Weights of a small transformer language model: 11484 steps.
MLP neurons of a small language model. Each row is named by its layer, matrix (up: input weights) and neuron, and shows model dimensions 32-127. Each number is 500 + 40 x the weight over its row's rms, rounded and kept within 0 to 999. Numbers have three digits each.
After each neuron's rows, "fires on" lists the tokens most often at its 100 highest values on Wikipedia text that the model never trained on.

L15.up343:441450513534430544523534468457532535502466510419482488529491527529459518565518541482473483473442462496601545498462566573433539487545526527511483499531483570545412504460608473481526534567497484506582516468461526444493467487468472535429465464538505610478523520550543539394482490470556500453
fires on: "."

L9.up474:478527502441460534501516433495527551477448535482471533534474515525490446498493483497534506400505486473569468463503499560492528525482442507495466479437516521511463440470498537469475517516498550565502538529521457517506532498411526509531513532540543533450479538509567494434426518521497545585
fires on: " to", " win", " took", " semi", " finished"

L6.up378:517431573444508596500488462525497498565504494488455560436486513512557526579606542493504456506509493504541457523523491539482516474499397494498555552479529504481463545384453467488578496501481486509472534554503542479543557510472518473455513512519521533534545494486524471507525459511429458480
fires on: " of", " thr", " where", " family", " which", " at"

L6.up526:522549538490470521507460479470548541457562484466454525460460414487454507491501527466479468510493532500519439436560486550460526562492465507555572483497573566479461496471498431521512506525536465575449517417474521472528586459495480533524545506546593454469541537479465423446436498533506528510
fires on: " the", " of", " km", " sq", " per", " census"

L2.up47:456555456472507488532471410525494553435501516556474589425463530508422514493488492470475509492470510544502520536495513511494565494506465522475540456493532559465420493548474479393550426458566483518487401524518446483506599568581479487552530531536571422506527492518487528520504516456512545429
fires on: "–", " (", "/"

L2.up324:478545538446492453475498499413550469490517507452427484551550443506486421441477499481472573509499553495477497519438444534563449467477581585482478559488626480519519517510491458508499473506545554511506477485473517469571453488494476500509468475479537525465465541596545476503417532420525488505
fires on: "|"

L5.up464:468501520521435505488507467432511470539576470519452473468561443462458464493568513506518570506502530456515481467467497543586527436524520555492499571495514493452446534515528503492467508492467494513476540532493518486517461483464451447462493399556519534426503510590444440509481530459512485532
fires on: " United", " US", " Washington", " States", "|", "US"

L3.up37:465510453416504477533500470458512563488596511457517461549462531494497539505479480488529452432541560531537532494468526509522562446528439542533546451502462489453497447475520507462559507486541478466516423481458459436504486521549583501491550492504553506459553537546483486403466457520558522483
fires on: "'", "-", "–", "on", "der", ":"

L2.up441:467467443503507532608471400492493537416540504495539544524434501503397496471472478507506550465503482541510488532473567516516529424521548481528440511436557451499468481543489474444479507484536455538512494507514514456518520575563525472486540508545541445555497526514534544480418499480510456464
fires on: "=", " (", "[", " [", "—"

L5.up45:571463468441508531518442509478498441481494579543548523440435495467450439474496457540447476463450391568445495499572554547504457540532527461447488521576517584474442439528467521549511473515467488503485433561503511509522546546552476440535512483526521543516487520497484539493536519541523514433
fires on: " —", " –", ":", " -"

L8.up670:501482466469515486451442510502492565481499610495500540502400523461499422513515529447502510540482371510508505489503527541562467493488472488474507517463480539519483498589547445509518513479470529507546557530503523491506577481552462538496508513505486532501518483524562459613522489482465486528
fires on: " had", " was", " were", " is", " to", " would"

L5.up735:564501527451460541488504550464510522463534545575519490492611505518520521507505576590558529452453487470508497467434504510576519473434499473500497519468472502483506515546468421489515551466472500438496482475508458527402506556388538469450433484541463528516484527533526568545559452442473516547
fires on: "S", " No", " to"

L3.up453:488550476464466539526525401477603551465496549447448522541539528516475428452557518510475559443461501472490484511458493463610413473514512532412472513565527543511493517513512461467520497495516547510478424537485515422486498498493439492541493463512438537467504556537453477473481571499479435539
fires on: "-", "|"

L3.up437:572488438457570559477486467477506534496509597513478535522452479503487481475496500485478435516488447463487473438515579500465461545531484520432495484541533522535454471491574533501490527463526474496529462443515573511524537446542581521517576466458591536467510550494529523441576574482519587511
fires on: ".", " |", "-"

L6.up120:482497501610503558580498487483543505494486477536524520493508500472487453519574557571439537523464470491459520459501514442541591537500503527523498444486534577552502447496480521521530510476448519538525498525470527436477500502560542480525466421465481513532536525505520467544523492498407529577
fires on: "\n\n", "-", "Personal", "|"

L3.up539:479484492489504504523508495437566510512569490513486437527569527455499501581556516516443497516474457506470494531519481596555476524527439512451502499500503406460490489505532504436465490492542487472512504475445550512552567564487453457482482507499531540513496496529501508499572501463472456452
fires on: "-", " station", "\n\n"

L5.up754:510523480427439505492506485482550517502494506513491474579517473421562457491468471527484537491507419469529484466453540475504516507509535586482424549483572535525526485540515478536525510502477507526526491482543530494521533479509560524434508508487534480549503574537515480560461464402508549544
fires on: " |", " of", ";", " fa"

L6.up444:478541548497494549483465462507543556484542491425489504492500551489459489446516497505511467518539544523572512537515536517558435454491527455438481520543496439528469478524444510522501490541401426605474454567465487519494427534472504472524455459516531540549513518541540448460517518466494524488
fires on: "0", " home", " called", " as", " Home"

L12.up594:480486498493503527477493488473501580551464592442436442465445545488448517531541507526542561482561490541481429507454518526507440561533511485536446501492516497494380477460498420490472517492564465495502375526582462546564536528459479448486515490485471546525514521512449489424463528439455500515
fires on: "-", " in", "–", ",", " to"

L9.up87:547575517513538499484477468455506421478520507470468481480522465514424492414578506607555429439521495485477515531479500566491496513547484502441503553559501477519511460502492469460491561506518437517480442562494469554525562541479538472487603423563523551491489530548479555471521502465509459510
fires on: ",", " (", ":", "\""

L5.up127:484491470466540490507558500520532547406525549511506465460534538440514510574510513523428506516537544458491513416503489563523474437550449571457592529475490462496482521442565479416546473529517518558456439499430495485505525553488468509511414458471470513430571524516491494461488524512453526464
fires on: " the", " to", " during", " as", "-"

L5.up289:530522530512470536499462463474459579491576499490498475443513479567472518506478471474507516534522502482466484439527523538550545469537486480537613533462612527513474516463441522497519522570509502544494534485385486491499479472475418482463519455519541495506490489535478461432503508444476473481
fires on: " the", " to", " of", "|", " by", ":"

L15.up142:492503513516488522494518487421528558492470553461479495472459533466499533557550602542439496514457447532580507498481536470476539466513527514487526488522483541552457502502590438535500457483498526509555475475479573491492493430544464519432460510516539534531508520523496595431459484419526486443
fires on: "."

L4.up607:555484535496472527479472453507532481474514521561502457496540553537452546531529531628435516518525478500517456491553465555545468463481463524419512470480494499549471496470461524476539530530436450499469437433445499508486564487473498457512442462561468514549530509493584557477550485489468521577
fires on: " No", " no", " without"

L4.up662:541539456462490564506590509516541532529590603536420493429475571470504529540508513531520535512445459483533499542532505562588473475493482461482417525530495482539450500494502470559466500490492541552574439517518472522518574490498500433444519533419482522540493518513533585587562453508447531545
fires on: "s", " into", " is", "k"

L9.up160:507490470461522510535473521475481510501489538508503462543526516500493482452522539464509434468503489519525517508511571514487565511580489494475579409549543465511457416471492492500485513492444441446490406538543572486542589447524595504510544479499514532469570522554577571487521465515491505500
fires on: "s", " $", " £", " the", "$", " |"

L5.up713:469526473490481473523600523479466517516435521527564490512457521456498553455506527521488493511511498493570509459416542493482526515495464515536502542426562535495476532505561549449507467467491484495470453452584507512501534465538515538451433585554507545484589603536492518494499455488473532529
fires on: " |", ",", "|", "—", " –"

L6.up533:541491559489507485490463469477535586529574462446471457500492435567529500498493543577491535553553536464516516451530593548597500450503494526454565484479562473490465446453473475466481494541509465472406484442445512441522502436476571508491476452448477577498515502495500445476478468439515523482
fires on: " E", " e", "E", " me", " Dem"

L11.up343:502472555547475515515505512448515480439481523489480480506513501472479598497577517507508507510504493485512517487538558510429496464455507515455512492513517558523428444488533417479515502492441554443466499492461534473392571467519540528510485507482537411497504546478515577501454530525506549577
fires on: " m", "'", "s", " their", ":", " died"

L13.up449:423588459407533488536469536460471526533522527483530490460514540583507488516507505481393473530468557487475453459547543522531464456504471566508510488483565489522481473442479491526543500423480414438524495471452572486509532520479516460508514547520576513421475537495554478498523471433462506509
fires on: "-", " over", "op", " of", " on", " with"

L4.up508:508490471491531481569483428583505585443591520501501514485499572555499500463454525454488496460515451564488535509494494559513547522514473507529515456625555513494390451560496444467499494494514460517449404495416443498547486532555557530507465509489560440460536506552462589543521492467514440509
fires on: ":", "–", "/", " –", " of", " -"

L12.up85:498475513566433466527493500428592565454488495464451520499492484483392521478556557520437521504445533449541501506495497547535521474484488513472507506521508522506432479508480472489523488505407463521455457570512523410524454536481460533454513439495508542426499583493463431461534531387413508492
fires on: ",", "s", " and", " a", " ("

L6.up123:571508495467467513559556545441461474479532583497488517496418563493509536466551498495455459447507439519509507454529544531518468544521435525453488554530416530501481483380425525492495526476446480490536519471521481518470521528500575468527465518526506472523512540518470460462522500511446566534
fires on: ":", " would"

L9.up234:536541476439488487491543446481481543530548490440427530472466509422489480443478487548434460461555591488494450437538517506559461431441550478531515591506508520529476502554482499549522515470535535523520443537532522478502496503453467562487574434500580561493540524505556491467549588457548556538
fires on: " under", " en", " cons", "di"

L15.up63:528443417518452512530581516464477479481484569530488438496466531490516476487526509563482438536493451527504457527508551552438467535540444529452514482465491496500460512569524473554547571467465540489581485530511496477476534460541556456506450447483523548519523526506497480526455523430508515540
fires on: " I", "t", " to", "I", " we", " had"

L11.up384:542514434440539463529453507436543520542510518492459488507474464490513564505510530559515428526512509570401541512496516521509511520517511530488496497517467561546464484479457444580569516543525501553418455538460516465485539469542466497489469539521472505504458535535519508553581521446509544581
fires on: " |", ",", " made", " as", "as"

L17.up751:465473468563543544472556502460510471530587477502471409547496432484445468472496513534468466543496534508487464543507530496555524433562509486511554461476534493482431530496488427438476526494457486549503456525541530405493527526447436459539514490521532506409505522457503474390491516474473522519
fires on: " (", " Tre"

L13.up81:503535530505443518520590502441508471476519487527483466556610546512535571494512563497512422538507509541501517448503460498508538542527474485497498514519549513499550521511550484495526517478520519551630422538494500471549522528571502506470421494482530512442438485472530549419494548482473485549
fires on: "l", "r", "n", "st", "t", "le"

L2.up626:516564481511522449501524521498487595430517530485491568498482448448500475526455520509537514500473468506462407467404536555562500490538437504544533435415506532515496510564495510485568519460539503505540505513496483395524487443499501527467526446459485478522534494524473475421554598473497451467
fires on: " Rel", "din", "ris", "rel", "elli"

L12.up767:518536419531574495527524512440574504562555565474523536562473486464423522530541544584478438462579550555486472437433563535532463549508514515475529496561472555551516540473489472499521533504498554482421505487522572419471519457557509526388528467500533447484497555465504440509494498434453558499
fires on: ",", " |"

L13.up703:514474514489501522544535480428512453465512568564523443483558529471474505459543558461537470553477458454550476489571495528523511528494500505528526528502521507576396406465527476531474545498510515504473473469519483512449491440553536454510458522508508510461510539454522528475407472473539458537
fires on: "'", " 1", "s"

L17.up114:428534573504494546535523563478524485424534512590452522521445541526531501513458588394488530445497502517466550484522524489494505502511454570481510558477477515540532559430459427494468484513502439525509539469464556463495500548533477475472536504580538460450470535451475465431511515533485475438
fires on: "si", "ali", "ni", "az", " mi"

L9.up232:571510484500496496523493503516442558514502520461512478450477589417498483497545513490496597469477362516543476540475478546545444517489492553463490491460481492515438549531490507545552524541540574491462537448515511528523554533453530580518499454510516534525557542499483543566546492483490550533
fires on: " had", " to", " made", " declared", "-", " since"

L8.up661:556444527532484575484473491487550490385511541476493508473520471515448473405526580509448486485453449460537537479471505463522516551498464516530503507564462529448501492504508501479556515453452428492492513523445540500476544481499557472521537506487534489560489573556497490413416532488499544486
fires on: " |", " –", "\n"

L9.up493:459503502472523519531492450497494535504511515503506559553511486556425468467501552451484540504549575469461391522489487507499525485555531526504449448537497497481449427542491465520473472540502412550452465539447549455524524518510494427537537505447493535475482531519508523420496518447500463490
fires on: "-"

L15.up537:449476459477560520493502475469482478541478551519475563544455493441507516521528564478438424536466542457528492498480516440505505496457482498483489472525519535490384496484610432492509490443549486473501511492495566516481604486493495574433459496512494508479521606518478492523603448473518480531
fires on: " |", ",", "-", ".", " –", ";"

L6.up545:494461509487477562530497428545547519517482545504492481499534553585466549492485509491412533464499539515588533483494497557568516495460497524481553499537518555491522436499498475421495504493471454459513442465493456431557491541402465500484517445469500551498534499471508505453518496416406533485
fires on: " or", " al", " Or", " o", "Or", " gen"

L17.up391:444567510503505543404515464450496556538477472491485492446488474465448522525475473525453564520532464478525439440535519559529505432476485457534498537545534466506465432518447482486546479472452477492533484480485561435512464495514562557477588402525605567456477551544512422502559493453533496490
fires on: " di", " Di", " under", "di", " tele"

L6.up26:478540490471496471485461484441473538532521536446420554481473528533428458499523533472568512446523546492497448481505533541537520472448469508551383487510569566497457473566495475469551479460490476541476480576508501537495512572483514483526515504467516529494501503500516515480459521419480497450
fires on: "-"

L13.up476:500519485431444491475480517489521498519525494527550515541469546482410465481475489516493427506523536462534461460484539488561534495506494488510560534510496446508495438480592542486478489472517484467465520490419530453504486509481570506510527442548523466501476598549558472495514484520497525508
fires on: "-"

L15.up255:461493526520544554468518506441500559519586502499441531504531479558505524415509487471468434425461515523469464454468487499533457411467503519506567554552548489521467475489522536485535498534476520473568484522529546501504519467466485520497574479443448516504599506544480481422560552418450477504
fires on: "ti", "lu", "enti", " gen", " hor", "ien"

L6.up759:459555501513490499603525506483501422509520515482517453577432526479453487426512574507451461468515502614504482515495588517508508496543518472468512411508596547550467420555550520469466503507491380488471500496469467468480492487537564525529526458568549522466504510492550504547441490501496464516
fires on: "{", " $", "$", "equ", " equ"

L8.up477:531521475453433566475478507438585508510508567466466570542568445560525474420547518519487499467473447483566516468452492453514533574460472502448441528501542516498511531496489500467532555498482496515442573486470543505495529455581502525515509538484508467552550622522527463516490520449483487497
fires on: " |", "|", " of", ",", " life"

L4.up309:557523488466518547503479508540499570481545516552558531509430490530430449466460497500529426488468476511533490503507509493485491509556579463484551464577519590447440415466520507479485523535465442524422467517441498414456508510447560457530526475515529426505544543532502544418563512496506530453
fires on: ":", "'", " –", " place", " -"

L5.up49:471529416497494505603559464467525535485519516505528485662431476459483522481466546493507452414440498501594456493503588524522568479554476474504466432427521518493521456577516487452534505468534496480501423519490490477513461491569527508515507493566556520488491567527538573515452480490498495509
fires on: "–", " $", "$", " £", "BA", " League"

L2.up106:580517461473447493565477447447502518490512516491454488473441581531393494466499519516468461481538471532484512489508519602547519485460515503499522451440548482476460432460498473513466511503521502470499472463512462520505495493463549406482530530487468515527558546615510438443547559508497509475
fires on: ".", ":", "ini", "olution", " of"

L5.up583:506518445492468497500492475433516491485494509496526493503472417498467528460520512554518552430547446525526500468521492504523481516512564564466520472503480568581422519455499465489524506509490612473459488483494522512466535492489532461516433496506522529450511571546546516515499584513480596538
fires on: " died", ":", "\n\n", " death", " place"

L15.up607:473476518510522539436540461443500498528520520524494472589518540523488560526528533556482484465434469510510431512481540450521529500520494503476530515518531446536462593524478468501496510597490470502499443524515557501500465523471496479437526449554557476451431531488468529433432532443545545509
fires on: " (", " \"", " wrote", " Chicago", " County"

L5.up318:490478480493431524492502426405500486521470517426536412516475520497503493576541531542498501510519476564610485463445525584496516493549504525554535535444468514625403501462547474519495557485488564473474497449478490473479519483565495523419484480492520574491585526512486560543407541486492507478
fires on: ".", " that"

L2.up301:581495434481522555556502473499507518532496501545473536499479575535447541498495522444506513441508494493473483494473508523530525525491417512520463469480463561519522541453495517474566540459533411459455465537504459410519579469430501517490529541538485458564558532573509612526508459475489439495
fires on: "ons", " member", " appointed", " president", " Member", " Vice"

L5.up332:540541502498561513496499509484486513503507503539481523454490460518500495426570503572467445426521492521499443466480580492520422540476507484457486495555505565504485467482470488457508473551495518503511506566482598454576566468531547506546596454428526557430494545531479446459568524456481526466
fires on: " du", "ici", "elli", "igi", ":", " /"

L13.up342:451506503525512505521497506502541485547484577457538491449466549559468539509513545586497398508540561509476505513494520562489452527512425529451483549469507507515526514488453528525467560469484449505486457508477453466495478512479532500391541508512522495455524545604426556483488515450450481562
fires on: ",", " (", ":", " to"

L3.up123:479536575420456460490464458451538491505512515428429504493536437470527459544528550536539563497472535537485494491531496492527526499496494482519469511431464487548470504536505423511510583532419477521476518510510439541412486545519520489434546489434482481520481480510548491460399521470508469510
fires on: " Pl", " m", " V", " infl", "Pl", " Ven"

L3.up428:577455524460514566542495435497533503483557510415422570534516491535562520487479494453517531530476404490491489486469569480563535537504560588497522553434588565490450536457501459522509489459509547494523405552533481508517483481513471536410496473514479458489505571599492428518481481442463532468
fires on: " |", ";", "|", "\n\n", " the"

L13.up350:502459532517414578536494486451565487407576506570577422479501515470469530434464482478462412513527540477524466512485499496521565448503491457573475466483465490440465511498502490468549529461499475452568488452504500550470476554433496471497494456518533511470509538551509477499499423491490575552
fires on: "=", "ss", "–", " All"

L2.up662:508475485507521533538483435549487468448519484558516512524496464479538442468519505478398410542491536506474463465458494564517516473527533497517564547498537541461500468405500531474497455552511487508503509473513573464475479464398459489458572503446499520442587526495492467392553543491471448517
fires on: "ti", "lu", "ici", "li", "ati", "asi"

L9.up685:463517621463548533506494447490503474521521498524495413522547601453508513550525531441438454455489515525505514475534558570553497415492446448515528469529591516522529493530549524476518548524484467479492403461466474480499463533498446493479548494475546518440561530565541566507568454424488490421
fires on: " a", " in", "-", " an", " of", " the"

L3.up260:536529455488530549577476397485501548420490540522342502475537464480454475434496531493522499409479480569499508527466500562534531468537458533433533461462531514444484524543503473492505474528500489570475457482423405537585552540578484508487507522487481493463553544502473502472486518422531491518
fires on: " ("

L8.up454:505572471499485496540498473479513498445454527405475514564456533490462488444525479537464448514459394425580515499475554472535550453556504561527482486521602549564494485487534466489522480525486499521485522493441487437435511467512520520531456474472496467449536551584477441565548550455512501511
fires on: " =", "rit", "ers", " athlet", "ric", "ept"

L5.up528:584531483505494490475459442530488493536502498572544487439576522535468469462529512522458489438513465496560481495589526468519492496443430486576510490513518562561465523408457499466557565503499462484461520532522463394482590512509475445518493475458467487493592520551517514556534487514471498514
fires on: " the", "\n\n", " Vice", " Const", " The", " Member"

L2.up693:435532520483504506503537465526493578500555490468511561429510364490482477557522533489507472545484485472479482497514541554523535456526445489470578490481480499433476533485507472462508500529518506494478464487426571415452504470502527502446527458527510501555532479537475459461547498469488534461
fires on: ".", " Di", " E", " Gi", " e"

L8.up583:581487440496537508546496433475495495534461512534529431557482518512519482550481545508385553545479415512445502532543516494495554509540477573458485570489486509507471524480491473496523466551527484434418521478461552532524515479522477444455549546390512512447519611541484418505519543455452466523
fires on: "gg", "ingu", "pp", " to", "'", "avi"

L2.up633:483537493438447503555448500505497512551494485441489491519482574505500493582532581513538507470463451569564447509485527573600518509510432438526446526469555480526433534478488460519529613503510554518498526508469511545478477506507495429415437486538573495524488494528526537535532498507503526573
fires on: " would", " to", " could", " may", " should", " does"

L12.up279:537511469472484548557504486513469487462538557502427369520505539504488551503547434512492559508535498592518525492555529497423492509588467475561528544542543441524481436439485409533507535565516473578451438465446423526523514486532460485432540514443509444489549549472515463520549411492472502508
fires on: ",", " the", " The", " with"

L5.up753:492474493525496530587503507464612483484502496502521517459527523479546556527567513494433516486506520445504492481501433494588527478512465546498446473489534589554461491427507500445518500471477563490547496448543542454446476471498518514475482462513487482448539553491512487540475518481488542631
fires on: "|", "-", "\n"

L13.up374:466474553507519497486495485474528534557510577478480503490472467427505516457533516530532472529496535472551429490489537564599491446507511466396476498527515436513480518508453483464522507531492521545491407524463510477432455469463448505549475456568554505471544552546502462501419503452393474507
fires on: " such", " home", " called", "unda", "now"

L13.up450:511503498421445560539502502466529487509495465447461488485453529449480478488513479537478490482499562522398419499505515478502451453581448475528550457547589523509414486470493427515592485428505490466550424501464494549540486578503482475534549462569561480484453543506490485550554548503427452518
fires on: ",", " and", " or", "-", "–", " over"

L11.up709:407556487464502509516449475471505531489524454498542507550543536514414537459492531491433590460492550458561475493520520519571541546539466536478531541543567513454489510499489488505536492468454485458478495433410481511504515513528550446478516456417584487489490526517519518521506527520519490488
fires on: " un", "-", "t", "c", " Abd"

L3.up101:499458456455465559496467395469495523497564516516481603444466492518434462532488464461497449452495460601497446526457528493501503532515535503510477474543569536468419409541561515475498504542544448471499435526484448490542520573489479490514522460536560466580546510562493563455549537494510408468
fires on: " of", "–", ".", " -", " –"

L6.up693:460539510479481454510533548455509533519502516536450456457543474502491611453546529538492587505481517485567444503495512585508541542459522514457506463535554504522435487584524561568463502469522535471435507496409422515478549488536465438474541510457529467464464504582539542585486571505542463530
fires on: "c", "t", "f", " ref", "v", "в"

L5.up307:553545486478499483477464430427556508487566501456422507568394505436458551482498499557532482511487429592525487493511498502502522401469526501484508536421549470524425469442509456496514492509437479466514444471482509524452498489467512450529531481530551444519551556609563498460481521542506496539
fires on: "S", ";", " of", ":", " Act", "Personal"

L11.up391:469572480537507498520570505442494408454535454475524456472489597479535509472512542548483584496520504521492517482431477528510471541485466481528517508482487515586421575479436518529495507416554509557610478472503481494538455544583573466452569448535557482507479506520579524456537513485482525483
fires on: " int", "-", "c", "ct", "s", "t"

L4.up422:463503473499491491463440397444508418549461504458507530508481452445512520478468512458541501471450547554524436531486471508494521454521552559514458482474548497506480511523482472599553500514516562474531492398516492501484473541469449531494501565512560512506530589598558500550444500428513547485
fires on: "\n", " \"", " un", " pres", "|", "\n\n"

L3.up261:535493441511530571533512468445480522449532576537446477502487487470417539461502491594442482456537471507474534480468578461522477560492423537507462525559482503518439442441455508419568509477468432424527449492423512512544521528537574474493524526479531543500497571523477459451560508498456599495
fires on: " |", ":"

L8.up398:470438555507509523510491390514596499545515528449543519520548512512453501481497525553458519514471481565629520538436484540492513430505484544497530492515494485500464516454529413424537473600421545475468404521512542508554504523487506511528488474428512561458500519468488479487506514465454448487
fires on: " Or", "Or", " High", " life", "Early", " Lin"

L3.up611:548485507439526569523475488471501551482521554519512565479472573554511514573558477530531568487525507491509476508521499499483470501479487484537502545501523567491450460469467520474575585577530525521504415527468558465507539523426487417431445492496528502532588507519482564483578453446454410488
fires on: " with", " at", "/", " Exp", " of"

L2.up24:459536489456470458481475478393529505485549533493470496502529457568432397418452509534451509506561577480512481490452510500494472518526521530494461578498533473518544511545465447451571477529496503574521510525480514505534497480513535501500510517491529579480489515561539500459457530430520524511
fires on: "|", "-"

L9.up443:464490514446557495558571524428538491523590533432465440545506451516443499468507545461503389505512522445498486497529499599511513433556483521465461475513529459446473484422526469405526502547506495599471447448451503475510460524485504553492540457596538513460455508448507508502497507500483515550
fires on: "-", " (", "2", "now", " today", ")"

L5.up484:475481486449561439519512428527493515485484506462515504544462541489534570537615504468399575498510592537475520512528445559511531501440480514495510515524527486529510491515522507530514492587499559478433528418469470445491501506499527424468517497419485499467515514488510434490518558490493486524
fires on: " to", "du", "vi", "pp", "c", "rod"

L3.up214:477512510422455500529500507438529505521489534427490446562439514551518497543529597538516538466422499605558507489509477518543534485472519515468487494467465450599440504557470392529481579531486517506516533504492457521508458569453516430499436526486521483541425553493559485526492526472507553496
fires on: " would", " also", " went", " to", "\n"

L8.up114:544420466479518566498540562489538447472528555511487521473567484505485515479512567455494490447515522489467516459521512488493464475526506445483450585499513519479472539505524532466535496528457525442496414488481489465526522515441508472444490484499509580522489546520555520530527480408425465493
fires on: " and", " also", " in", " then"

L3.up727:470448535469496511473488410494595512504580579512478440537506548470541517581550560505424467437519564478509539505529509576493457548562481481482526452474503514472457450466529484439498504506540522542482434501495519452531532517485467548536492456517498607472538523512517555525557476496443537464
fires on: "\n", "|", "-"

L5.up620:500486515498549518524551443506586482411495528528530490590468451481496502503483547515524431457484511513515463406506478500458483527556510518501483531386510507527470468498590542498529491469500519572482463529548528510464482504533494492502515554547535503449544523518543550422511532540480484597
fires on: " win", " football", " finished", " league", " season", " attend"

L13.up560:515550439512512483586591502490478469527459509571424472468558556471451566496470550505509493508520493522488477515496571521583497515484460504467543466532473487490464550464487484557488515486471526469614431549445496535513459479566576401501477486473503517518442507464515522490533540484490443531
fires on: "t", "g", "r", "k", "s", "b"

L5.up420:518470362480529559515521481452528491456493501449437498471477540474436580493500482502507470494463490514532467436511584517541490473502527461461508472537499511536460528510531545579512534502486470496561467566505445535557535516485484422547525514504496513481452559537531496526499499483512414570
fires on: "s", "an", " are", "m", "n", "t"

L2.up195:536517494518523509507519489531522485434554548507513435545490419493545490512453569516494433514504490547477448449413552527548590414559539528541549451485470508521503537540537524414562518511511542457540504447524500436542499514440523539446574484489524565466514498511489469436478603477488508493
fires on: "din", "han", "zh", "rel", "li"

L9.up538:519468418486473529542527384424497469542472478527516575534492528464391479494498449494480498455474552515572485502535568570525533485492546443484478443548547526469411416523490543421520462451481487481509518487509529500521453558509499495522539477592508535495470539594533468502540489479529549472
fires on: "–", " (", "/", "-", "#", " &"